Weights of a small GPT-style language model, trained from scratch on English Wikipedia.
Size: width 384, 6 heads of 64, MLP 1536 SiLU, vocabulary 8192, 25.8M parameters.
Architecture: RMSNorm before each block, rotary positions, untied embeddings.
Training: a variant of Muon for these matrices, 1549M tokens, 5582 steps.
MLP neurons of a small language model. Each row is named by its layer, matrix (down: output weights) and neuron, and shows model dimensions 256-383. Each number is 500 + 50 x the weight over its row's rms, rounded and kept within 0 to 999. Numbers have three digits each.
A block is one neuron, or neurons of one layer that tend to fire together. After each block is what it responds to, as a language model described it from the Wikipedia text at the highest values.

L3.down319:464472478549507537453601494541484482545490429514447432478476373488328507477556350639610550450578460583473475415406574493550568483558531490422607510529507411508500487555524480511524501468572541444468602578532503483477636573405462570509508439374507500569429495591466576495561530468544520525525494516516538495459489467513608504544535487459456463556492574460525478539499515570535492532444
L3.down502:485509414578543519427514540441579496576501497560631555466550499473477520480572445534514586424559504446506574395544474520486609491486476537625521481443579336509514457464474493483358535521505474409499518525508555446565516446517434497489465512453581539595552465446547362475478463470554594504465508489473477546478522562558531434528553499453476472462527524474558518531551525512491564446560
L3.down728:518484501470431515491455468506517534564563569492554405531576537479490548553472536569419578585473415447523501455428495564473510565512449530466451439485450446569518458506477487446505499397444416497446528538541557503514512503531522522568516405531510599451484505423443584558376526502437526455397517445438500521494609481460456479480415476484572477499463474490557540508577516542493498456552
L3.down859:485505554529583452496451489531523526512625541472447457561570444478505527490515483524454491555596457402468526560493547435545476522431510511491512487523543518480454465574436567482524527583528436506494477551436546548413455483439552518502480474506521553446444485484457553507545580548552538503491503488546402395465470377522476551627505508497505501506541487508473550465486617535652471435554
L3.down881:607532491575566478518447407520464519485584504575536451645490592493553595473456624491543486490547485492495424389511602474459466474527445448529574513526470458525392490541488578510547614514434470421505424554484558500487461535435476514536506520455475477510490543497493512498566552554442521520484419535529531484460567452532535530511487554590597521531567572460542538436513526456371525463481
L3.down900:487456482435482404479459652485542437486489595498545539516587399518537601447511494494496555505483534534390512515522593519465446535426410583453536473542518497554576432557543382524449478556494470523503486544492542386547481432514445475440510485506521530525521459492432417474609462548497498476551400461493543531576484464528521546545488472463445552490489564550549606567543538505576509441492
L3.down1122:534502483470529406441432559509534554573510542496451486487564511501455540485485530529475419490368536505513430557500536532447448544461444548474598534531476560465602474519525510432498549493494476519597411392467479506395571517439419462513477405506515412559486515567508394505465504606458568532487436484414581530575450570559558456561540517450558503474493582570555481548488582526495424409551
L3.down1190:569499532524591470483461475511544490641586535455483549553523435520587457615412485521466510484517471490559404544512556456425469580461522506581521463496524544537542476500531504536467604483541432473596476594519551458406506451525558509434570450509505420555487401490485548529497480425463492459473473579438462463462508490475471469454509448517508458540504517537441535530558478509528412552618
Description: Second word-pieces inside split proper names and rare words, e.g. By|el|orussian, By|z|antine, Teh|ran; also weaker on clause-linking words like as, if, how.

L6.down943:536553467468438442514498484447511487584530422547472402599505491473543468529534431618504580460449388497470544499527474479549393532582391575546525541491579540585544475579540451459448528480483475522496525492458556499490554452460430613525494528574507426533479474486502509477534526507507562416507456529405437488412456460493467508522567542545507501435523515532563400440458452522570412488486
Description: Mostly first pieces of split words such as sp, sil, div, f and sc, plus table-row line breaks and adverbs like only or just.

L5.down58:512441480473411466487500436492526476488457491469419564546491579528541421517511462507484555553512488488575385499465523544489464430436526447538569356515439428457493465498504483546550518502492621557458476478470440452539495504478520449538500444498594420478522471520572516471582395496499419440484515538533492462452469572573486514476423646585582467570438457443555411543507504400500485536571
L5.down198:457469475474416605550535501505538465459516467535475481418558550560573439484567431509556484451467493486462470502514544573457487553491538544500514544552469522407519436505514478485524496560528516465564444623472495556522539459568419529467506521531468509532407431568409417473408499405499409452458395438579503533450491482509443418584530591459559450443453497481535557521557470531497521653541
L5.down885:473547470444496555405464555593561455548536518421420506463534523600458453540465487456480452462564485620537542580523389516521508540461468485503562488482536447487428596559479516465470497493509562544522489512448620426472514552408586476572482471475525488500521419583433488496514500500529473539489431474438483464508457586488470398483556449508492460445433537401562485586489488421447582433538
L5.down1279:501490492444520544375523514429477492531508480404457534497533494531493511524549446412516462568515472524507454590499436539556402500486482490551494527488490484498586403505432497471431601436378454542499462460621526548384561513465531497591545449525536497491491432595476476472532558531464424561542362483544568491548420551516584487435458529496491479440521474416475457382515506477430531514412
L5.down1331:519471494445449459326497510440418509488503539491426525495598457536484489572600525494575485498470545458514497400445516462494409417394576479445411536612481505509441548550505514507516546478611477570526511571540586459491533543543390517480508439518474473463501527534513500532526524504537459567552468460548497434584444495454435495547455543571434614559452407503520532472470524517474561533501
L5.down1355:470482455528437579497600444537492533406438584507424563558604530557461482530462545427550571468501532404444490529584469491628418554504478553515537470559450511397444561493571458589540506465592410449532563548508493507472410382444535513473482533512528485525436520485415539542470547429617484484543485489522422474584536435526433529479504515394533428477443522506393463579451528576518501495495
L5.down1401:483380465477474495524531467431565514447488518445491470609475450613536453514508473426582499572536494446591538466456495513538438482471470509500588477486545438452458521479483525484426459512514522545466562519554548455515449540499494486536454528519596522483545482447438523584425448450513489470481462555445517526476522520466488476590470559585538443549427483516509418465536624440531528459539
L5.down1522:455533494570458421480516502479564542523446519542521476603548470541458477435547604534463557334522454480546542597498437557482493497482530431591453437450409567523543461546537513589560518503645568430571481473403538548418387488408404489438545486535467475610507538532453449510528526443506588567422468509542548495463461445508477434434467483477520520604532592487433518520458441452570521463504
Description: Fires on the word right before an expected noun after a determiner, e.g. unique, undisturbed, three, various, these, common.

L3.down40:536472480573434525460560428477538484578452511520430458605527542584484606495461504486586472444566477484537537542515572541526489403467532479492554408556470494503443544602574451448450483489574503591480512528459508571481470532488536461503520408505535469487489412475502410513555519493454483604481551474403522582577507517523425494512497483460476434498530509499529436543521539462478464479539
L3.down125:413460485475551545505550470517500562304553532564390524594498509519410539543486492433516468454442498521508535498470473448525522536545529546607558478552452458634528662445476479444515536460569487570492472495538497478535446468532463533437447459501411484528489508512513538527425485398446524546481454394496510570436498526537511418488471563441518465516436454491465471513542468518553497572515
L3.down278:415534580515568481507409583487545555403549522510467509493551530531472458497494503535587512498563389573608506517426525481522446471484590578553513445452535435474498549475530541427510513551520522495465507597449431511541501434466526554532608480505471499483519535484517440461419403478531510519391497431534470517497480524592481400481458470554530466587404467473486466530505561514442503495568
L3.down391:418519453478471432452489470572506531480599504552505500495476511445491418533521420453595429594542552488449509553498497465489433443490532406523513488594440442605515502487495432437465510538521518484466454536550615524491609454584593521475461395540528502569510513461504498416492532480471551493446418490545586627428504551527576524515493433416587511566594434474569393464575461470474550458479
L3.down603:436486524580447550468484524488405461581508530492542480570506470538512437533553434478459562447543501501481519506575522509548485502494499445460523447523520516546571494470405545554498510437429547452494467479479613518510548394508507509508507474541461494504490515481511544456473560530542492488630545531367487460529447502537444537452530530404472491533531539452480509547472488545518581459517
L3.down844:496434539435503503448621498528536425516508466505450535530465489483520523606515501500411525546514498507621474457445501444473484550459526571436560532532432511440595624506461472508492471622545535522511497515445493388470426462475486549491563486566449547535535565414498580571448579544473460507564453492509525558613404496489481497522532556502477487497489511500564499488462466459571586541463
L3.down1194:502491500469471416485502435485552455426501536490469479454369505442504409420454549485483497537392519616416514566494468472449485626532529526563378467478505546524453461473536469573448489465517473541475555455574528491520404537527592596336543541487454483471450546500595505436551479460429462516502542505486486501535586498503521467556555562563476463547625586450513520493507396467623504459551
L3.down1450:530492443595457553471507535527447356521492416511482471489487539533524480471518493507489455467471545541537513469574529493578489459515581516525472495575459528552511500516527484566474407473583504584555574502492482439501433499417389410446519449469537546554493538521453433458480401497514443555500504443537479460704465488567482534497509566462441422563445421470501535426538451526514468484544
Description: Fires on the token that completes a noun modifier: nationality suffixes (Nigerian, Finnish, Israeli), number words and quantities (dozen, 16,000, three), and most/other.

L3.down336:543501383455437472535493483479535442477379485446501439523615509448463473418531513459568550506490445505451476505490489517477466572450416531505445482430556457525481499457523508544484481476500430502420600477569524469513443523495606466458555526522591409513477519496567474418598522523444470570436390513422558467470423487484576447484459356495468484572442482427533499524524555521576395442472
L3.down418:496557460560443497384620544436617427438497515461466451514441548576523437415465402336502566479567453523566554567533469536534489492416578508473565536565420621487518475507547528486566524522494537588503513488444469489397438557553462566532459549458571498533535457499540397471563540465524482478482489506463470519482489559604442516568522454523545442618466494453458505503459477488480390421418
L3.down506:535660458423539409499459475499467575340478466501566454393590577492500533562495446507502495502475423573435459556506516495550526518482503525491516415481501529490439411512506502529558509468465504534464401532498578579497468486437467537476425537550465518466509610490504596501478411460488478471404473527446519460507475499528469452494490519566444516390445426519454434485448459512463414429518
L3.down669:523553546559538461457498502496512492476488556493504495448530562513510479506447506535541574468510481404564566466441449449470469516449545537432553479443599523386416469458530580516505481531526580548516455480516490451576538486401487457682525494441545436451478429510570488526553477528429465459527487447498541454509486532583448496500430575544541477454469482494474540536463469499486508560490
L3.down840:446485470437580461457471419458506405461506532436604513500434540567475476522511471506478455480524470458457508546446473413468454435491487538624543530453554463487535529579520461436434493517405586447547489492536502515444508535526515511604515471453481532628494444523567519533442568567415501508526506463479562421444486528448565521457508412515565417474565466420657624429654489507466527617462
L3.down906:519501509519498546420502451557498464438514442470546514547555563548511413467415509476593541540512533530542452476598487414522502499547557543546442468481523521470516499473623469427543391494578567445626489549427515412468473506532491585539492497545558493526425477496540535552543572502343481592515479450487493550427484490502448527467529491490524553521502449438598524537562416408505452555539
L3.down1117:559467506540527474439473556547564533516519540473525477477490491560412476493508460424524508570476553490556486467504478488485418508540446531513469479531496452453500566498496513464418418500569453547493525451477561504533495528484485474503613524440563497513524446501543528506549558539440505524459446559559573476494500393437479497466535501577535574533505446549521586531408482610478569484499
L3.down1147:437506518539489530525431539489587530392451490578430493508558604571543453477461588543493512574524587465496492483459506533525535541431451484472569559553527579476460574444404488511456501493435461628489519494494566521492478428462435563549555487568626532590473487488542474503581505551541606505519464435484509492551485561456496451460443428506537473459455467480498476510550489400471526494461
Description: Middle word pieces inside long split words and the preposition fixed by a preceding word, e.g. deter-ior-ate, Newf-ound-land, due to, exempt from.

L3.down148:578537507524470489535479532473485455491462488485408433466505493490416513435451435550539421455487511521474447520447515468527510532524547462511496496541484522485551511531538496580509404558593418520605415507460481451485464557535521481487452478486422461567507480485490446536597510536509502529518528487580450528545514517500512492541588588528510502488507474507582477496525588479475547574510
L3.down179:514466476509546549482427482453465415508364474505501490467474540480450417480441525482539452436504492498529518573525481522550515437518488480550493458502428513482600448461573491519515502588539421494549423568448461439483437516536530472514477531532446474539546434478490448537509451519523426511417518560468500399480541510555491533578543487504493451492422500547531467455542502483465550490505
L3.down322:493549530512482524552579504480562481529578467431526599488478521526443550477547472552457540493528480491485463532458461504536566505453526437427453474504423455487501513579423606575557436573596480555458448551535477491486487532430495503443432552478526513476534507474519538553484515501455524508488593525576558473592453585452523471604542522476492536475557511447522527528447476516510436575575
L3.down617:390484537496483480464515537462523440562604461539495511432488540443455437467349463546475542622500570535563512466490529516429481434486542430459562526531495509504559498555523497498605464491528479465569515451474544469492531455581464531450462448471510471548526528518511420476507542546448508526541543459486499479455473481493515435518592548424485537453554390476404548501461544528505483407510
L3.down1002:479502511466549522488553366469455538498541567386550448475422413434510529469436536541468573423451527498390544485493534486474532591548443467508487429492579547509527459483599506443542495562441474466509438474484518484488542402544494469542536535521458404481430535473501442484474466562570519485451542539517482462511502516473467409566591511505520566576532459483561463494546451497546564530489
L3.down1243:540467501565492567592429510397457438501446467486471485509485494572476448512369467490510503448473529545513510525519429507468498486488516435544456421508438461517579436487528555526504560560514417495576437581492475426537440516554584456532444578488479461602456451497483420515549485542576430508409561529507436412525559465548558511558532524517444376497465421487559472470506505530464565541454
L3.down1266:437423523536456507347517560456479466494540538642506571457552473561527439493521414547461570540542463470550547454477477549583557508470605469479584526530477537532461548469475476525464533559527497518542501488540561509557507521431485542451513572488563389581523557430479433503434500500550512469473450439523453461560476515559402481616504525416513499521570445513563585517422521398513424513545
L3.down1418:510469547536494463562463516473499450492462501506542397489377501574602503498483517467496415505459593464477504501528480416494453443513557478542472466468458485480553526617589551495544520478510468516530440509579508458490572485504539494500499506508550467490379475514486426576509393506508467454486503463449559483494526386495512512620497474477399381492394498463579499544498448551524559546428
Description: Line breaks (and final periods) closing a paragraph, title line, or section heading in Wikipedia articles, e.g. after "Cemetery in Brattleboro." or "==Honors==".

L6.down829:558576535518470424420586477531538567504525460457431516485509486431484465526428525517478548427429391472512439381473498512473556559613472481461452509499538490491505527457518572536484458618485533518423434514433502511566482487473527459445498454551480480516512491451534561582578431508534466538455491520534559464555455535456499564460515525539529462390419483513551432509453498453524517481514
Description: Mainly the "to" in "due to" giving a cause; also word-final pieces of split words (decreased, disseminated, determine) and some table cells.

L6.down594:403534476530488511546408600530464535507536416485575580470418481549538549461480638618546495426495496504488474541490499535579564508446430448555465453480418504411560555595470420454534592553428434550504506465470548531462497505459548520564542537466563583612500470563465604428476452425576519502498372502535481518504493478430497467515555603467605458490457549539583542487555508447500522461564
Description: Participles, adjective endings, numbers and "one" that set up a following preposition or noun, e.g. devoted to, established by, endemic to, one of, 30 km.

L5.down89:458546454525534575497491558472472393537528538545452434485618430370457401597537386502439469555443505463467564458403540464506522484593499554479456571578550561527484431452535569504467487518485482530531530543444354502484563522553459505401426505467465529525477517555557501517473493476445510543489538414424437483450475495478534480545577527509505469579500549578590454553456477536456499583557
L5.down349:523400498552470492524570552473470493607522502459512495570462419562394472509462434508508531525552449470460591549532482451465545408482516498561503509441404498453562439501578552565539475482495480511538475506547451437487469469522429461468528554528476570516415459487515422365547432508548478580543516470488463428577480508536535442487473518464472523608437500484628451513547471513535447550488
L5.down386:427565523437542449450475428512464450610520444465497499576567471462464444522511480504459428497528498504454500536482478378445527442522488479537565502554503552550554405497508476494485538452446522492521383516569531507450539511545518541420464513483443502451369405539545534509497531470449483534574423527498466400508605520533515516512502494484460451595481471501572494524448445515523425478528
L5.down991:476539558513511481569447542482460478529481440492525578515554490452428479397472504464529407462525546533500481494429480454479486440490501383506445530512433498475516443553499478454622435465613474572545430573509518453476471511484540490438503485476565464529470520500451566536579512564548501504489532482547504465503565479448461448507599543447424479451482477483573442493381454454463498461467
L5.down1064:480476467468513540573417450527517442558492506504496455468518606499494514413470432538416570499437493435541537480460529389463492510497471435565555559469512469445479505586560548477571506502604445499585510436431473424459521442425510518376381508459576480454543575411441468566476516452435531541495534480491556420501491476497498509513545524511522556494413506559495501503493468475535531494412
L5.down1253:474545486532475466400470478503530497542530429470461553494397523474438502428458479522521465477454478529544485523477521546538515467528482491460464474490434483517509438441495500549556483515569448533583431536425497313521514439513517483476516406528466477532532517541464475474470455514448491490515552468574546496506441604500429479496464537506515529479536485410557560553517576443453534536527
L5.down1403:512463541546445509456462529536377462446518483477445541450510365444489573509394431457478529487565527491502506450446510564548435542512442376414515496501551481419481426487461599518487448455484542373503519556464574517475473585514571464506555442482545456545380447473492465486448522519520513516437468448574477542482515435536454467461513592515518486543487509564389448487556418477445495563565
L5.down1445:507522478497520566542465527472444444519523436601499510481579550456466556529381486511445530540445489518488438503415536579511420517582475472517539528446542530532440554550576523459521542560604530523471501502480444572488485578402463498450412449484493397532492452444541553461401483477410461493443508489504500472511587472455527506517538430516515533480448507541458585540434410478540470461546
Description: Line breaks right after a paragraph's last sentence, list item or table row in Wikipedia articles, usually before a new paragraph, heading or bullet; sometimes the final period itself.

L5.down181:589430487508470413462509550523519437481584433560480511476511480434499498520400579431411491481505508446481554452442526487446480448513505382414548406469490467496478461507532500486547436466476538496521505505452493444463459502495512504520451420471521467491564476511463426454490427534477489556478525443503497519567423539478473445472497508439470588466558411396567483608522488427454432501418
L5.down579:564554515491489434440456447440584420494571451542536475480447469386499615451479483668513521513488412486598469381476529456459522424529434533519489518556489540496488481492528487529516493482545443531633499444500481494508581548524534534545571578498422557510516546412482458466448516503480489433548505515467447455434533472507544495459452490504541499478418470485512501531426571374423570489502
L5.down957:524493478415500529412539453514421468603547527573582472548529550463523475513396514517523565519507479469522496424519502529505467476489498600447511433480470530511596416460509587525477432475520493509524386532560538540551531440516531508606493422434521498464479623477488486525477517500478611432418528460478491455549597479486565562445457570457556445507561471452524521431452504454523531583429
L5.down970:506497526485470455469491496367452586528374514495513576549457501534557489511490443505536489546442506476539554510499575524473576524501430552454457473581494461556451508485535486450506467374507498545541517536524423554519554465539556512580546546581510513531534515390524549501601581479556479419472508511455557524432492403513481497485569561560451528415476478480509419461417463476464439546459
L5.down980:508481494566465600470470489408393485436594514543483467469516511431517476435477450440508435516417533517473562508411447487531451453495515519597477529400391554487487542493384519505479491487466573555535495546547426554485558482559417513402505451478503474537520471401504439543543495508550477518506495517500490497464510452549534456532549505581538501556547438411599526477532582524513489486479
L5.down1015:432531498530496452398607521548490582559525444537530448478559477519599511572509529663464428532518520487446447483464520449509403472476501592436527500522475549406517497498513465511451469468478482445588473534471499555521524448594475554424443515565440466520390547524518446537467518517502527514587497436510466431492492539458502490515624509463517524454565454576622474548426449484543500466390
L5.down1068:493446500490539381512480518497523512558492452436471569487512541536488503523434517477524474491492472579561429462468455542580510495591504574451497502564484661451524521511486485477433577510504484553513405370496535530502474473485538502468492486476530539505557438466470471544403653487526552566542479527469490455488635455497462502517520477560495441507455478504541456474383493462455489495404
L5.down1106:517576488541413517493518439536476483536536518436521547550524519583468485566578467570445401481541540570458432486441445505440490479625569495449568514483463511470615502507514488471434578491508569431544473426566546420435504494474505472542552465457502584466539508538541609480497441501448631464518471523431415515492568604506541511493506569453564443535476462430450464443384455550546495530466
Description: Middle word-piece tokens inside long multi-piece words, just before a suffix like -ed, -ing, -ation, e.g. reju-ven-ated, disch-arg-ed, inn-ov-ations.